{
  "num_hidden_layers": 10,
  "hidden_size": 320,
  "num_attention_heads": 5,
  "num_key_value_heads": 1,
  "head_dim": 64,
  "intermediate_size": 1280,
  "vocab_size": 16697,
  "hidden_act": "swiglu",
  "norm": "rmsnorm",
  "norm_place": "pre",
  "norm_eps": 1e-05,
  "positions": "rope",
  "rope_theta": 10000.0,
  "rope_fraction": 1.0,
  "qk_norm": true,
  "attn_scale": 0.125,
  "bias": "none",
  "tie_word_embeddings": false,
  "parallel_block": false,
  "init": "uniform",
  "init_std_qkv": 0.0341,
  "init_std_o": 0.0,
  "init_std_up": 0.0341,
  "init_std_down": 0.0,
  "optimizer": "adamw",
  "learning_rate": 0.00116,
  "lr_mult_up": 0.709,
  "beta1": 0.95,
  "beta2": 0.99,
  "lr_head": 0.00654,
  "warmup_steps": 456,
  "schedule": "cos",
  "final_lr_fraction": 0.0,
  "batch_tokens": 65536,
  "max_seq_len": 256,
  "doc_mask": false,
  "train_tokens": 616500000,
  "max_steps": 9408,
  "dataset": "wikipedia_en"
}
MLP neurons of a small language model. Each row is named by its layer, matrix (gate and up: input weights; down: output weights) and neuron, and shows model dimensions 144-271. Each number is 128 + 24 x the weight over its row's rms, rounded and kept within 0 to 255. A neuron's up and down rows have the sign that makes its largest values positive.
After each neuron's rows, "fires after" lists the tokens most often just before its 100 highest values on Wikipedia text that the model never trained on.

L3.gate633 [156 181 111  89 137 112 131 174  97 102 145 159 125 146 109 174 111 126 148 131 109 108 195 103  92 153 134 112 126  96 119  95 149 118 177 112 148 118 142 113 139 123 164 126 130 162 159 157 131 110 118 171 146 115 109 139 132 159  95 155  56  94 134 122 146 121 127 123  98 130 146 136  84  78 103 127 104 156 124 135 143 154  97  96 125 164 141 131 110 130 156 128 129 172 156 162 111 119 102 175 180  84  98 133 125  99 136 135  76 156 104 114 152 119 145 139 175 160 118 151 122 121 110 110 122 117 109 152]
L3.up633 [163  99 136 112 114 166 148 139 118  92 156 150 102 147 120 194 104 144 112 117  98 120 155 119 119 145  95 109  90  83 170 146 133 161 172 135 179 137 119 125 124 132 130 124 151 135 103 109 123 134 129 135 124 142 113 119 136 106 156 139 103 109 197  77 137 159 139 129 125 155 144 161 146 114 136 138 161 117 113 139  85 139 150 100 127 106 153 137 137  96 104 158 132 119 133 119 121 171 112 118 151 132 148 162 128 121  88  89 112 135 133  98 108 122 103 170 119 134 119 151 115 178 158 140 121 138 126 108]
L3.down633 [134 118 141 129 111 105 139 100 131 125 195 190 127 128 147 166 117 111 112 132  83 124 141 159  99 116 115  67 163 102  92 156 147 131 142 121 147 185 122 116 146 131 123 135 133 152 107 119 116  98 116 137 114 115 147 140  95 129 107 111  81 131 138 113 145 148 144 110 134 132 142 126 138  64 157 119  76 160 130 209 128 118  97  94 134 111 135  90 124 144 121 132 128 165 139 141 106  86 122 129 104 169 135 121 116 131 140 160 143 151 122 135 140 129  67 112 172 118 161 162 155  97 148 161 127 144 134 144]
fires after: "is ", ") ", "was ", ", "

L6.gate969 [120 106 144 140 118 126 145 105 127  98 155 101 131 149 155 150 119 146 107 158 142 153 133 133 120 123 148  89 116 149 139 127 166 122 169 134 192 126 114 117 103 159 134 137 137 109 169 115 100 167 109 123  71 126 161 154 145  90 123 161 112 121 107 114 118 166  92 118 107 141 136 114 124 129 139 148 144 122 159 136 131 161 141 100 135 124 109 145  94 101 143 136 139 140 158 155 121 133  92 110 118 119 145 161 138 117 130 111 132 155 134 130 121 100 127 115  95 130 133  82 147 134 153 148 117 125 119 145]
L6.up969 [125 115 115 142 151 131 161 133  84 102  99 133 148 112 124 142 169 129 117  90 143 113 131 129 100 114 129 134 143 130 127  94 103 143 160 165 100 142 111 112 110 131 109 131 170 113 138 147  86 129 134 129 160 118 111 179 140 158 101 117 115 157 122 157 136 171 161 164 114 164 104 123 124 148 173 182 116 105 133 132 149 145 159 124 154 142 101  99 137 101 172 130 105 168 123 178 105  99 142 157  94 136 154 106 147 138 150 157 135 167 145 141 131 122 140 106 112 104  89 102 104 165 163 106 129 101 126 137]
L6.down969 [123 106 125 135 107 148 101 145  92 141 123  81 120 118 126 149 106 176 142 139 184 143 112  83 111 114 149 118  88 138 159 158 131  98 119 121 116 133 189 141 131 155 125 137 138 131 118  98  68  71 132  92 111 135 125 145 118  97 130 169 155 145 114 156 131 144 127 135 126  99 119 120 149 134 160 113 187 171 117 136 164 139 117 112 100 200 121 166 139 115 130 162 145 139 153 116 121 140  97 119 118 124 160 106 172 111 204 109 104 157 101  88 148 114 132 164 109 123 118 134 170 126 128 137 119 108 138 138]
fires after: ", ", "the ", "of ", "in ", "(", "and "

L6.gate435 [124 120  98  90 177  95 127 148 111 107 135  87 125 101 169 150 124 135  91 161 175 150 109 132 122 116 150 130  71 139 155 159 144 173 168 138 107 154 142 105 121 116 148 108 136 118 120 125 132 116 155 160 114 149  46  96 125 131 133  99 129 134  82 131 152 129  86 151 133 172 114 135 106  89  95 131 145 159 112 135 126 143 125 144 147 132 126 132 125 113 105 176 149 118 161 120 163 136 154 107 152  86 143 131 158 134  82 101 107 113  76 143 105 107 108 167 138 152 101 141 126 113 125 133 144 127 140 114]
L6.up435 [ 88 102 110  69 102 134  98 139 114 107 130 113 128  86 143 144 146 124  95 103 110 126 127 121 134  82 145 134 105 135 102 133 131 156 173  93  88 123 163 146 108 129 110 144 108 157 128 143 112 133 158 175  97 140 166 140 167 102 138  82  66 161 133 109 139 161 103 127 138 118 141 167 143  85  85 174  97 149 171 177 140  78 157 116 150 120 110 174 128 135 181  76 142 169 125 125 101 147 147 114 141 149 174 126 116 105 126 117  93  93  97  83 110  85 156  88 149 122 121 144 171 137 113 141 155 121 149 133]
L6.down435 [139  93  98  97  68 165 143 100 150 145 145 161 124  81 121 110 114  77  96 129 149 159 124 128 148 153 149  98 121 120 132 136 115 132 142 128 112 115 110 144 137 138 147 138 123  96 132  89 123 139 138 118  71 162 155 149 124 123 164 154 112 172 144 118 121 152 150 130 124 112 127 129 150 116 121 156 136 127 161  95 142  61 136 152 154 124 120 142  94 133 116 128 105 115 103 113 129 107 108 144 131  86 104 136 107 131 196 133  99 107 135 119 112  92 161 131 112 158 134 108 130 152 152  95 106 142 159 140]
fires after: "| ", "the ", "ec", "- ", "Tour "

L3.gate393 [145 136 125 150 131 101 109 117 117  68 114 156 174 102 148 142 107 147 117 184 132 110 162 104 143 164 138 144 103 102 163 103 149  97 160 142 156 176  85 120 159 125 120 167 122 146 155 146 130 144 123 126 111 108 125 124 156 112 145 163 153 150 162 107 140  96  87 115  78 162 123 125 126 149 128 142 128 109 108 156 158 159 114 129 159 100 145 116 150 126 154 127 154 167 166 114 156 106 146 113 176 137 120 141 125 119 113 168 113  90  88 114 172 119 155 122 148  97 158 120 159 119 111 137 186 108  88 143]
L3.up393 [127 114 125 114 170 105 120  94 172 119 140 102 122 121  80 153 127 141 102 118 136 155 136 107 106  81 110 151 179 124 135 101 160 156 147 123 123 143 150  87  89 157 118  90 136 155 122 113 169 125  95 129 133 172 149  97 138 127 120 156 124 100 150  97  99 156 100 173 116 137 136 147 144 120 154 118 147 149 148  95 149 145  91 115 100  90 118 118 134 141 125 134 141 109  89 167 116 199 114 142 128 100 125 153  90 166 124  74 148 132 100 188  95 157 176 161 100 107  81 161 172 122 111 156 123 104 122 120]
L3.down393 [126 106 177 137 132 158 132 131 163 116 131 127  94 144 105 101 110  64  99 139 128 111 116 101  95 130 116 105 122 153  84 123 127 167 118 116 146 119 104 117  87 113 119 136 121 136 151 137 145 122 100 113 122 147 169 102 138 108 133 134 134  64 147 108  98 156 105 139  83 163 114 114 103 111 158 138 166 151  97  83 108 151 135 134 103 123 110 104  97 124 109 153 141 104 112 155  72 146 139 185 112  93 130 168 151 181  96  85 121 103 103 124 100  92 121 149  97 130 101 111 196 123 115 121  96  78 112 103]
fires after: ". ", ", ", "\n\n", "where ", "). "

L3.gate236 [127 179 145 111 135 148  98 108 140 148  97 116 115 110 136 129  83 110 141 139 150 165 141 103 129 113 126 136 126 178 140 129 132 137 113 122 136 115  96 104 143 160  91 151 138  92 167 139 119 135 171 115 162 127 150 112 153 128 119 137 170 108 117 108 113  93 150 123 110 110 109 109 100 123 168 115 144 125 118 136 133 128 121 116 137  97 110 175 133  86 147  96 129 123 172 130 109  92 131 167 109  93 182 124  82 158 131 131 117 137 113 166  91 184 122 155 150 120 127 107 160 121 153  46 151  80 150 159]
L3.up236 [107 126 123 116 148  92 122 142 133  66 119 180 123  97 109 137 121 129 102 152 179 139 141 118 155 136  94 113 148 129 114 138 116  87 153 148 170 130 113 107 122 162 154 144 153 160 144 103 123 155 154  87 151 113  97 109 150 164 104 146 153 139 136 106  67 122 159 108 129 150 129  90  97 132 138 118 158 127 120 140 128 136 158 142 148 118 115 152 137  97 153  98 129 102 156 131  98 116 146 133 129 141 153  76 122 144 104 122 113 134 126 121 105 168 148 158 159 131 149 111 130 159  95 124 127 155 135 167]
L3.down236 [110 144 126 125 123 133 139 119 150  99 134 113 128 121 151 116 157  98 127 112 179 127 138  95 144 109 105 193 114 136 123 164  92 127 119 123 138 147 135 130 120 133 125 139 137 131 160 114 121  84 167 100 131 112 148  84 146 137 131 127 148 131  94  86  98 116 127 129  96 142 115 149 126 153 153 101 108 162 103 136 148 130 121 161 107  90 115 144 101 116 132  90 117 107 116 140 102 108 146 171 130 159 143 128 113 159 134  95 106  98 102 132 119 124 133 122 129 137 136  86 175 135 149 137 138 124 130 123]
fires after: ". ", "where ", ", ", "\n\n", "| ", "Air"

L3.gate440 [154 119 132 129 135 144 106 165 173 137 156 127 116 137 145 171 103 128 113 155 109 106 111 181 164  79 127  96 133 157 126 140 175 126  96 138 126 111 153 118 107 131 156 143 151 115 155 115 130 140 107  94 126 134 115 161 142 165 136 131 107 144 127 146 103 124 127 176 111  94 155 169  86 119  89 127  94 146 132 108 165 146 121 109 119 139 129 122 141 160 118 157 165 173 105 110 195 143 147 120 178 133 146 107 119 133 133  97 119 166 156 103 123 127 156 105 109 166  78 132 109 103 125 115 121 111 100 139]
L3.up440 [149 114 114 135 175 148  85 128 116 156 139 115 176 141  80  85 147  97  97 137 152 131 109  89 132 124 141 171 111 114  94  99 126  94 135 138 153 128 119 132  87  95 102 135 126 107 126 147 153 172  95 100 125 144 145 152 141 110 141  89  76 112 135 144 173 100 119 103 106  77  81 147  91  97 141 126 111 130 102 143 187 129  97 120 116 134 129 120 160 113 118 126 111 173 125 123 162 131 131 122 152 136 131 168 143 174 138  80 154 108 109 131 149 165 118 129 135  96 143 105  87 103 106 126 149 135 137 122]
L3.down440 [140 116 110 159 111 158 138 124  68 119 124  94 153 129 130 105 125 124 171 148 169 128  94 165 132 130 126 141 105 136 121 123  92 122 146 139 135 171 153 127 108 155 147 132 141 124 124 117 113 135 142 131 161 181 153 133 125 174 169  84 116 105 147 131 142  97 124 141 167 121  98 154 130  78 123 131 149 160 144 177 126  99 115 118 155  97 118 143 122 132  79 146 126 141 148 104 121 103 145 156 114 101 140 147 126 141 152 132 127 134  90 141 142 130 129 126 133 112 130 131 125 129 135 166 122 138 119 178]
fires after: "| ", "the ", "and ", "South ", "s "

L3.gate408 [146 146 115 156 160 146 103 107 181 113 101 107 112  93 118  96 156 121 141 113 158 106  85 136 106 111 145  87 102 130 134 118 106 118 106 114 145 126 136 138 148  96 150 140 118 154 179  98 128 149 120 150 166 131 171 127 124 140 109  81 149 132 133  76 167  91  96 126 157 139 132 137  94 109  95 125 114 111  99 108 109 184 156  96 121 164 171 104 129 145 138 105 114 186 150 155 106 135 146 124 120  88 157 146 115 135 134 115 125 131 147  95 140 160 157 120 145 151 179  88 123  90 149 148 123 122 116 110]
L3.up408 [140 132 136 153 142 156 114  83 103  80 136 153 117 101 101 147 132 125 116 126 140  86 161 142 127 107 143 124 142 134 114 144 137 133 135 103 152  98 140 132 132 150 106 148 160 114 121 126 164 143 115 117 119 139  96 151 125 102 158 106 118  86  99 156  90 126 133 125 123  87 132 119 137 182 137 147 155 142  92 136 180 114  91 150 140 121 108 126 108  86 145 101  69  85  62 132 106 141 147 123 151  98 115 159 128 141 104 193 144 116 106 139 177 140 142 154 115 154 126 147  89 172 135 141 144 101 125 157]
L3.down408 [133 135 154 105 149 124 130 134 129 105 108 116 125 169 138 120 148  92 130 110 154 119 108 136 159 164 112 125 159 121 109 125 135 173 100  57 129  63 137 141 137 146 160 151 170  97 136 107 126  95 151 161 133 135 132 133 154 103 145 125 163 142  94  74 136 136 113 135 124 140 104 125 129 112 167 154 170  89 149 136 140 147 139 145  78 116 113 131 101 152 100  62 117 140 152 157 158  79 128  99  96 141 124 194 169 154 136 106 156 106 155 111 135 121 140 111 127 153 174 145 146 131 176 160 136 107  94 146]
fires after: "\n"

L3.gate174 [ 99 162 134 130 116 101  94 154 123 119 123 128 156  94 121 169 162  93 115 162 126  86 134 135 115 107 117 122 112 162 138 107  92 119 133 118 170 128 191 126 182 126  96 153 157 177  87 135 164 135 139 129 137 104 126 107 150 160 122 138 149 164 147 147 131 116 131 165 126 125 158 139 127 135 143 113 120 164  88 135 138 119  88 124 148 128 161 132 145 132 157 156 118 140 141 123 121  90  95  91 117 116 161 163 136 145 113  99 126  90 137 119 127 114 104 172 146 141 169 168 109 118 125 113  89  96 133  89]
L3.up174 [127 157 111 138 133 163 144 136  97 144 102 145 146 104 164 123  90 156 113 143  89 122 130 123 104 130 118 167 144 106 135 106  94 147 166 129 150  94 107 110 124 115 129 102 159 154 139 130 123 174 109 159 124 137 150 147  98 141 144  70 113  73 165 113  91 156 140 147 100 120 147  96 137 121 135 115 164 150 119 132 133 180 108 101 130 100 113 118 126  93 141 151 144 173 135 143 130 200 102 142 130 113 134 122 127 129 124 139  84 111 132  96  72 143 106 119 125 100 138 147 114 162 116 133  84 110 138 124]
L3.down174 [109 132 139 117 134 148 145 129 155 145 123 109 124 112 153 120 141 122 130 112  86 138 169 138 136 146  92 138 145 117 162  94 121 123 143 157 162  84 134 126 133 156 154 110 141 139 132 139  83 149 150 126 122 167 128 103  82 152 161 136 147 109 140 138 131 132 145 138 110 113 139 157  92  94 143  85 149 146 106 113 111 143  95  57 152 165 136 140 103  78 102 120 128 154 131 125 124 136  98 128 111 136 130 143 119 119  68 112 105 101 151  96 101 140 158 165 149 193 151 150  97 130 100  94 132 115 145 157]
fires after: ") ", "is ", "was ", "| ", "name", ". "

L6.gate967 [111 137 160 133 118  81 102 173 118 124 121 137 143 112 111 127  99 150 134 179 131 164 146  98 130 143 104 152 152 131 116 127 119 146 182 155 119 113 106 143 129 118 126 115 115  92 117 124 160 123 112 104 137 129 103 153 136 114 138 107 137 134 135 147 125 202 169 143 138  86 131  99  72 115 113 124 113 139 136 122 113 142 135 134 144 117 119 120 110 164 176 136 117 144 144 143  92 166 111 126 146 160 112 137 138 155 112 108 101 148 135 110 140  93 192 119 126 129 180 144 102 141 146  87 159 153 117 131]
L6.up967 [148 155  92 153 114 187 129 142 108 113 127 185 132 144 114 161 109 127 157 155 116 134 138 114 124 170 138 145 106 125 117 116 177 145 141  80 143 155 128 155 110 103 149 121 154 142 119 135 121 129 120 114 122 148 144 107 113 132 145 124 135  77 162  99 170 159 132 157  93  67 135 134 124 100 122 145  93 152 106 113 155 144 130 133 152 112 173  86 105 140 170 139 167 135 116 133  75 133 133 156 147 131  83  97  99  98 130 153  66 131 122  94 120 119 112 142 120 164 125 142 111 186 127 102  99 163 147 116]
L6.down967 [ 98 117 133 118 132 177 163 149 113 131 110 145 117 146 190 123 121 119 123 133 117 145 154  91 106 133 137 136 167 138 117 118 157 141 118 139 123 125 151 107 107 135 152 102 127 124 124 103 119 157 114 111 135 153 152 145 142 158  98 162 143 111 140 109 151  85 123 119 147 115 142 119 159 103 136 156 115 122 132 149 141 123 132 124 113 129 186  98  91 132 109 136 128 154  54 135  99 150 149 131 169 119 130 104  94 131 146 138 138  84 166 110 152 124 133 148 148 117 153 141 129 121 128 130 116 100 184 130]
fires after: "=", ") ", " ", "'", "is ", "% "

L3.gate914 [ 93  98 128 172 102 113 103 136 155 145 141 120 132 149 138 116 143 180 161 138 123  98 127 124 136 107  90  98 120 137 145 145 143 130 130 105 136 124 155  95  95 122  91 110 123 126 122 133 136 119 105  88 126 146 105 131 133 128 149 126 128 151 131  96 114 126  89  83 116 132 129 121 113  87 124 106 133 133 152 126 151 140  84 150 135 143  65 138  97 166 110  95 106 154 159 103 110 122 104 130 126  94  64 118 100 154  86 161  96 106 114 133 122 173  87 106 117 135  92 148 157 125 142 152 102 122 153 146]
L3.up914 [143 102 105 101  94 162 127  98 119 109 121 150 139 107 154 116 147 156  96 111 140 129  99 163 119 112 101 169 160 128 146 156 116 169 139 106  85  91 121 124 127 123 153 113 132 170 110 122 118 155 138  96 117 140 120 107 135 131 124 143 118  85 125 128  68 123  72 146 110 187 199 118 142 116 102 132 133 132 113 144 131 134 109 142 155 129 127 109  92 139 144  96 182 111 136 114 128 145 161 118 145 109 106 130 121 142 121 177  98 125 113 136 123 133 143 139 143 140 106  97 124 107 107 158 106 134 125 164]
L3.down914 [142 122 148 125 103 146 150 125 109 141 152 127 138 137 117 142 147 142 121 109  96 114 113  91 162 158 112 112 150 149 173 154 120 133 132 140 153 143 145 170 135 103 133 164 128 147 103  97 153 111 134 128 181 117 158 125 123 107 157 146 154 120 144 136  98 150 124 105 151 132  63 131 117 114 115 188 166 135 156 116 132 126 180 137 118 158 100 162 128 153 127  99  81  97 105 115 143 102 105 105 145 110 103  97 130 171 182 121 121 122 142 132 100 150 141 126 120 100 122 108 106 155 112 145 125 115 145 128]
fires after: "\n", ".", "300"

L3.gate865 [101 103 112 114 128 169 134 128 101 128 183 132 127 121 133  74 103 128 145 102 155 153 114 159 121 134 136 119 207 118  96 101 127 116 125  89 142 110 125 139 128  89 103 125 117 119 143 135 108 102 192 127  91  99 139 113 150 100 116 119 100 153 130 136 139 109 104 133  73 124 132  94 117 156 117 120  93 112 143 130 135 139 114 147 106 115  93 101 134 144 104 154 164 120 201 115 122  86 161 134 147  96 156 133 130 165 118 145 108 174 106 115 119 147 152 138 131  95 132 142 110 134 132  47 126 142 101 117]
L3.up865 [145 130 117 152 137 128  93 111 142 114 104 172 124 112 134 126 132 126 173 147 133 119  94  91 167 142 145 123 166  88 110 101 122 130 134 104 106 154 146 129  91 111  66 153 113 104 167 139 107 115 124 114 132 108  95 107 125 122  97 127 126 101  99 162 105 117 162 129 125 136 146 118 119 122 125 163 169 105  65 112 107 125 110 170 123 136 129 167 129 113 107 100 164  99 109 134 172 117 157 135 130 128 148 151  94 176 145 123 132 156 148 115 128 167 109 111 154  94 101 150 111 129 109 112 128 136 129 118]
L3.down865 [118 101 104  92 136 132 111 103 127 124 160 151 113 174 153 131 104 107 138 123 173 164  92  91  76 101 120 110 165 159 136 158 107 133 163 103  96 158 152 147  73 162 130 156 139 127 130 155 127  98 170 107 128  95 133  67 136 112 129 122 124 126 135 135 124 109 114 143 120 133 133 117 107 108 142 135 108 117 121 140 136 143  94 125 110 144 115 113 131 135 106 133 118 149 156 102 111 122 162 147 114  98 125 152 128  91  89 123 139 186 123  93  96 132 120 115 129 115 144 145 160 136 127  76 104 102 107 140]
fires after: "| ", "0 ", "for "

L3.gate652 [133 119 171 150  93 126 137 112 186 153 123 119 117 142 104 109 119 188 123 113 132 114 119  98 119 120 103 108 136 132 144 107 116 144 116 118 111 146 108 106  91 161 108  80 145 126 118 116 116 195 133 143 125 146 130 111 128 125 114 136 120 166 121  98 125 130 128 153 151 122 103 119 133 102 127 141 155 148 173 129 122 108 105 113 124 124 127 175 162 144 104  99 114 116  98 138 121 110 157 122 112 144 164 120 114 146 151  74 160  95 188 159 112 144 103 121  77  99 105 183 143 155 146 139 126 130 142 131]
L3.up652 [109 176  74 128 163 138 137 144 113 118 139 145 133 134 158 150 159 119 164  77 140 136 104 103 130 122 164 147 147 157  95 141 113 141 135 150 123  74 144 108 150 126 136 127 118 113 117 112 154 103 155 148 144 148 128 123 107 130 102 107 148 139  80 123 101 164 120 125  92 142 133  93 121 119  94 198  96 138 166 100 110 172 109  86 113 139 157 134 154 138 160 109 137  88 125 138 156 126 101  99  64  99 132 114 119 112 142  93 122 146 109  95 146 109 168 121 145 141 124 122 180 122 164 142 127 136 152 144]
L3.down652 [158 114  98 130 105 131  92 133 142 116 155 118 139 124  93 135 133 160 124 142  99 119 147 106 123 134 112 106 129 123 168 138 139  74 133 118 149 103 181 162 164 111 115 161  84 117 150 105 111 147  84 139 147 138 162 146 143 111 147 150 130 142 134 127 150  80 153 125 172 104 123 169 144 125 135 137 109 141 121 139 141 114 149 100 166 145  80 123 124 123  69 131 113 146 117 103 142 184 100 151 120 159 152 101 156 113 113 116 125 159 165 140 139 158 124 105 122 150 131 130  80 112 112 118 153 163  99 148]
fires after: "|", "one ", "% ", "One "

L3.gate441 [151  95 124 145 116 122 108 130 150  90 111 177 146 120 137  93 131 108 144 116 134  88 124 117 143 114 113 157 149 110 158 138 100 127  92 121 128 158 156 105 193 137 159 105  98 126 148 174 156 113 133 114 124 114 150 113 129 134 106  99 152 104 125 101 140 120 122 129 123 135 120 102 147 165 144 131 138 190 124 155 136 112 126 130 142 149 135 125 130  91 151 108 115 160 117 113  97 145 129 111 154 138 133 103 106 149 114 153 143 115 114 143 106 142 148 134 122  84 154 125 126 106 128 122  66 139 117  76]
L3.up441 [113 116 128 118 112  96 106 104 141 194 119  98 125 119 151 135 166  89 146 141 167 125 147  97 126 137 137 132 144 113 171 123 142 154 133 135  72 116 107 111 147 147 164 134 182 170 169  90 116 128 100 108 165 141 116 125  99 142 123 120 146 132 140 138 131 132 147 145 126 137 108 154 171 142 154 125 105 124 132 175 153 126 183 119 149 141 135  83 108 136 131  95 129 158 140 134 134 189 131 152 125 126 111 180 135 109 124 125 149 130 146 131 136  79 197 151 128 120 155 145 114  94 119 116  98 110 117 115]
L3.down441 [139 105 120 108 137 149 107 134 130 130  98 155 166 165 134 150 136 119 140 108 143  89 159 135 146 137 135 119 111 136  97 149 137 124 116 119 166 122 129  97 167 139 121 152  99 134 139 135 133 105  78 147 138 129 158 134 107 143 195  99 142 133 160 141 151 145 115  52 116 105 101  87 136 141 104 136  97 127 105 117 112 106 138 149 131 105 129 123 109 142  91 150 130 136 111 125 131 148 141 107 147 133  89 140 138 129 118 111 167 168 148 118 120 149 110 129 131 136 145 123 159  92 154  99  88 105 110 111]
fires after: ", ", "well ", "such ", "\n\n", ". "

L3.gate318 [119  69 125 186 104 134 128 105 148 134  87 148 115 158  59 152 115 108 108 141 117 139 120  87 132 140 123  96 115 100 138 127 113 114 124 137 133 110  93 121  90 135 137 140 163 113 158 138 121 140 128 134 114 132 127 123 135 141 118 145 122 135 117  87 166 125 133  99 131 115 135 114 125 125 153 155 148 131  98 155 145 119 124 111 144 140 125 135  96 138 113  87 177 158 133 136 144 130 143 123 128 113 149 170 138 140 127 120 147 108 129 130 123 147 134 103 126 136 133 113 126 115 123 113  92 145 140 105]
L3.up318 [133 117 159 144 173 138  99 123 181 132 121 132 155 122 116 173 166 142 145 120 129 104 155 123 145 121 153 110 133 132 137 125 124 121 129 108 102 112 147 142 136 123 162 123 196 121 141 114 156 132  94 100 103 134 122 133  86 137 135 114 133  97  79 115 110 115 147 127 153 106 141 147 112 140 173 138 141  88 101 128 169 169 150 151  81 114 135 123 106 162 136  75 154 150 107 108 107  89 131 143  81 161 105 177 167 114 111 169 120  95 128 128 136 139 155 160 116 125 147 137 125 178 101 152 114  74 104  76]
L3.down318 [145  94 139 152 128 136 100 121 130 140 126 105 146 156 125 152 126 163 181 118 137  88 145 141 137 164 122 162 135 176 133 118 154 145  99 116 113 119 171 160 129 125 156 203 128 149 163 131 133 122 139 132 151  78 100 114 128 134 124 140 143 108  86 140 167 116 128 114 135 126  75  92 115 118  93 123 176 136  80 149 155 160 172 138 101 118 130 161  85 133 128  84 152 125 134 139 120 138 147 128 109 152 126 144 144 120 132 154 129  83 121 123 138 121 144  88 151 126  93  69 124 196 136 159 177 134 101 148]
fires after: "\n"

L3.gate603 [ 90 106  80 119 120 107 117 137 142 122  79 139 109 130 139 102 131 148 135 118 111 142 111 125 140 189 111  86 181  70  98 124 141 178 109 120 132 124 128 107  84 133 111 113 123 167 122 130 141 175 132  85  94 132 144 129  89 175 148 135 103  84 137  92  96 124 104 123 132 110 140 171 134 112  63 120 119 125  89 118 102 134 119 111 105 110 150 168 107 123 127 121 159 135 109 135 131 150 136 155 124  90 139 132 112 135 139 146 137 134  92 116 177 113  97 118 138 114 117 124 169  99 158 141  99 114 149 105]
L3.up603 [159 165 145 154 127 152  90 135  98 106 128 120 103 133 122 136 108 145 136 136 120 161 114 122 123 113 131 138 143 137 135 112 102 100 164 140  92  67 151 166 149 154 147 150 105  79 113 100 104 103  83 143 163 109  96 132 170 147 118 153 134 148 135 124 106 135 174 112 114 150 172 141 100 155 123 155 142 112 159 152 114 141 158 142 138 160 109  84 103 124 105 141 126 122 129 108 146 106  90 133 138 114 126 142  98 112 108  95 120 115 104 135 113  97 139  94 134 155 149 121 164 122 177 100 184 119 130 104]
L3.down603 [145 109 143 124 113 107 156 155 143 113  82 156 117 157 139 111 129 130 118 148 136 103 163  86 106 182 170  96 129 161 117 122 128 130 108 134 128 115 137 123 122 122  97 141 125 139 149 178 145 133 111 159 137 157 113 132  77 116 135 125 103 144 116 107 134 119 122 175 114 159  84 111 148 138 137 123 111 132  50 125 150 137 116 117 133  90  89 189  95 124 145 138 180 149 127 126 160 159 129 141  88 159 166 153 151 111  45 104 125 137 159 102 136 139 139 143 188 109  99 140 108 110 102 147 126 116 129 106]
fires after: "one ", "number ", "List ", "many ", "One ", "some "

L3.gate966 [133 164 131 110  97 161 105 143 132  92 115 105 119 125 120 132 166 137 141 124 154 108 161 127 160 105 204 117 122 112 132 162 149 127 161 130 139 127 132 124 107 150 129 111 104 112 111 169 155 161 128 147 125 154  92 111 120  97 135 132 121 139 127 106 149 112 136 152 155 106 114 106  98 123 124 119 136 129 138 129 103 102  96 139 101 134 112 138 151  97 165 113 118 125 131 142 125 146 139 130 126 133 113 156 155 145  98 165 109 145 122 105  97 143 113 122 159 142 139 112 120 164 168 112 109 104 118 113]
L3.up966 [120 172 139 155  94 115 103 126  84 131 114  91 109 195 143 153 109  80 162 162 132 119 119 136 143 129 170 167 155 104 144 155  80 116 179 131 149 114 117 147 139 151 124 138 156 129  87  95 103 101 111 110 163 106 130 149 117  90 129  87 160 125 158 115 113 122 131 129 112 134 154 130 128 125 165 133 132 135 123 169 130 145 145 143 149 144  97 167 128  70 160 143 111 134 123 115 100 105  81 171 149 134 110 145 134 133 111 183 122 124 109 133 140 140 107 158 149 147 179  92 113 146 141 143 171 137 108  83]
L3.down966 [ 89 118 114  82 176 149 126 126  95 124 108 117 115  99 160 124 137 153 118 127 104  68 157 113  81 119 129 113 158 142 133 181 178 108 115 121 123 133 170 166 118 138 116 163 113  72 135 106 121 120 112 139 159 139 131 111 117 130 110 141 117 112 139 111 168 139 148  98 131 116 140 142 137 134 115 133  90 100  81 181 118 163 113 146 111 110 135 149 106 138 123 152  75 133 127 161 128 163 103 135 144 151 203 113 101 120  97 133  94 100 128 157 107 149 102  96 103 143 159 142  98 164 146 119  74 151 164 117]
fires after: "| ", "\n\n", "Time "

L3.gate260 [169 166 132 146 162 113 140  96 162 144 137 147 117 104 135 132 127 126 119 136 106 128 128 119 135 102 142 127  80 134  94 151 122 135 124 161 141 133  98 131 183 124 104 136 105 114 119 146 158 133  91  96 107 106 166 118 126 133 144 190 109 139 172 134 135 123 155 167 149 113 123 120 124  89 109 122 120 173 109 143 167 150 105 139 122 145 145 101 111 122  88 134 159 117 135 133 112 118  92 178 102 120 123 120 173  89 106 144 111  74  77 116 177 182 117 167 125 170 134 126 104 117 111 123 107 158 119 138]
L3.up260 [149 148 164 104 143 138 132 126  92 121 124 140 144 161 124 155 127 136 114 171 186 152 135  99 118 128 123 112 158 117 147  90 123 118 120 156 160 122 146 110 112 156 114 116 149 138 147 146 121 133  90 151 127  82 155 133 119  82 108 119 160 113 160 149 122 151 157 174 142 102 109 103  98 108 180 137  90 110 111 113 117 180 105 124 141 184 141 136 120 122 119 123 159 135 135 164 107 137 113 118 168 117 157 120 129 165 104  96 108 143 153  84 164  76 109 122 159 158 144 114  91 158 109  89 122  97 146  85]
L3.down260 [115  99 153 104 114 158 113 115  83 155 147 140 168 148 112 162 139 160 133 138 122 136 146  89 148 126 165 116 125 131 107 121 129 136 166 130 131 103 150 105 130 136  85 106 109 139 125 153 132  90 140 136 129 131 139 112 137 111 141 153 112  97 150 122 123 168 127 107 144 100  59  66 119 110 143 102 146 127 150 138 162 165 121 162 131 118 164 120 125 120 138 149 147  93 148 153 113 167 123 161 124 128 144 108 157 138  96 136 125 143 137 143 157 127 100 121 131 127 129 108 129 118 134 136  88  84 114 168]
fires after: ", ", ") ", ". ", "was ", "It "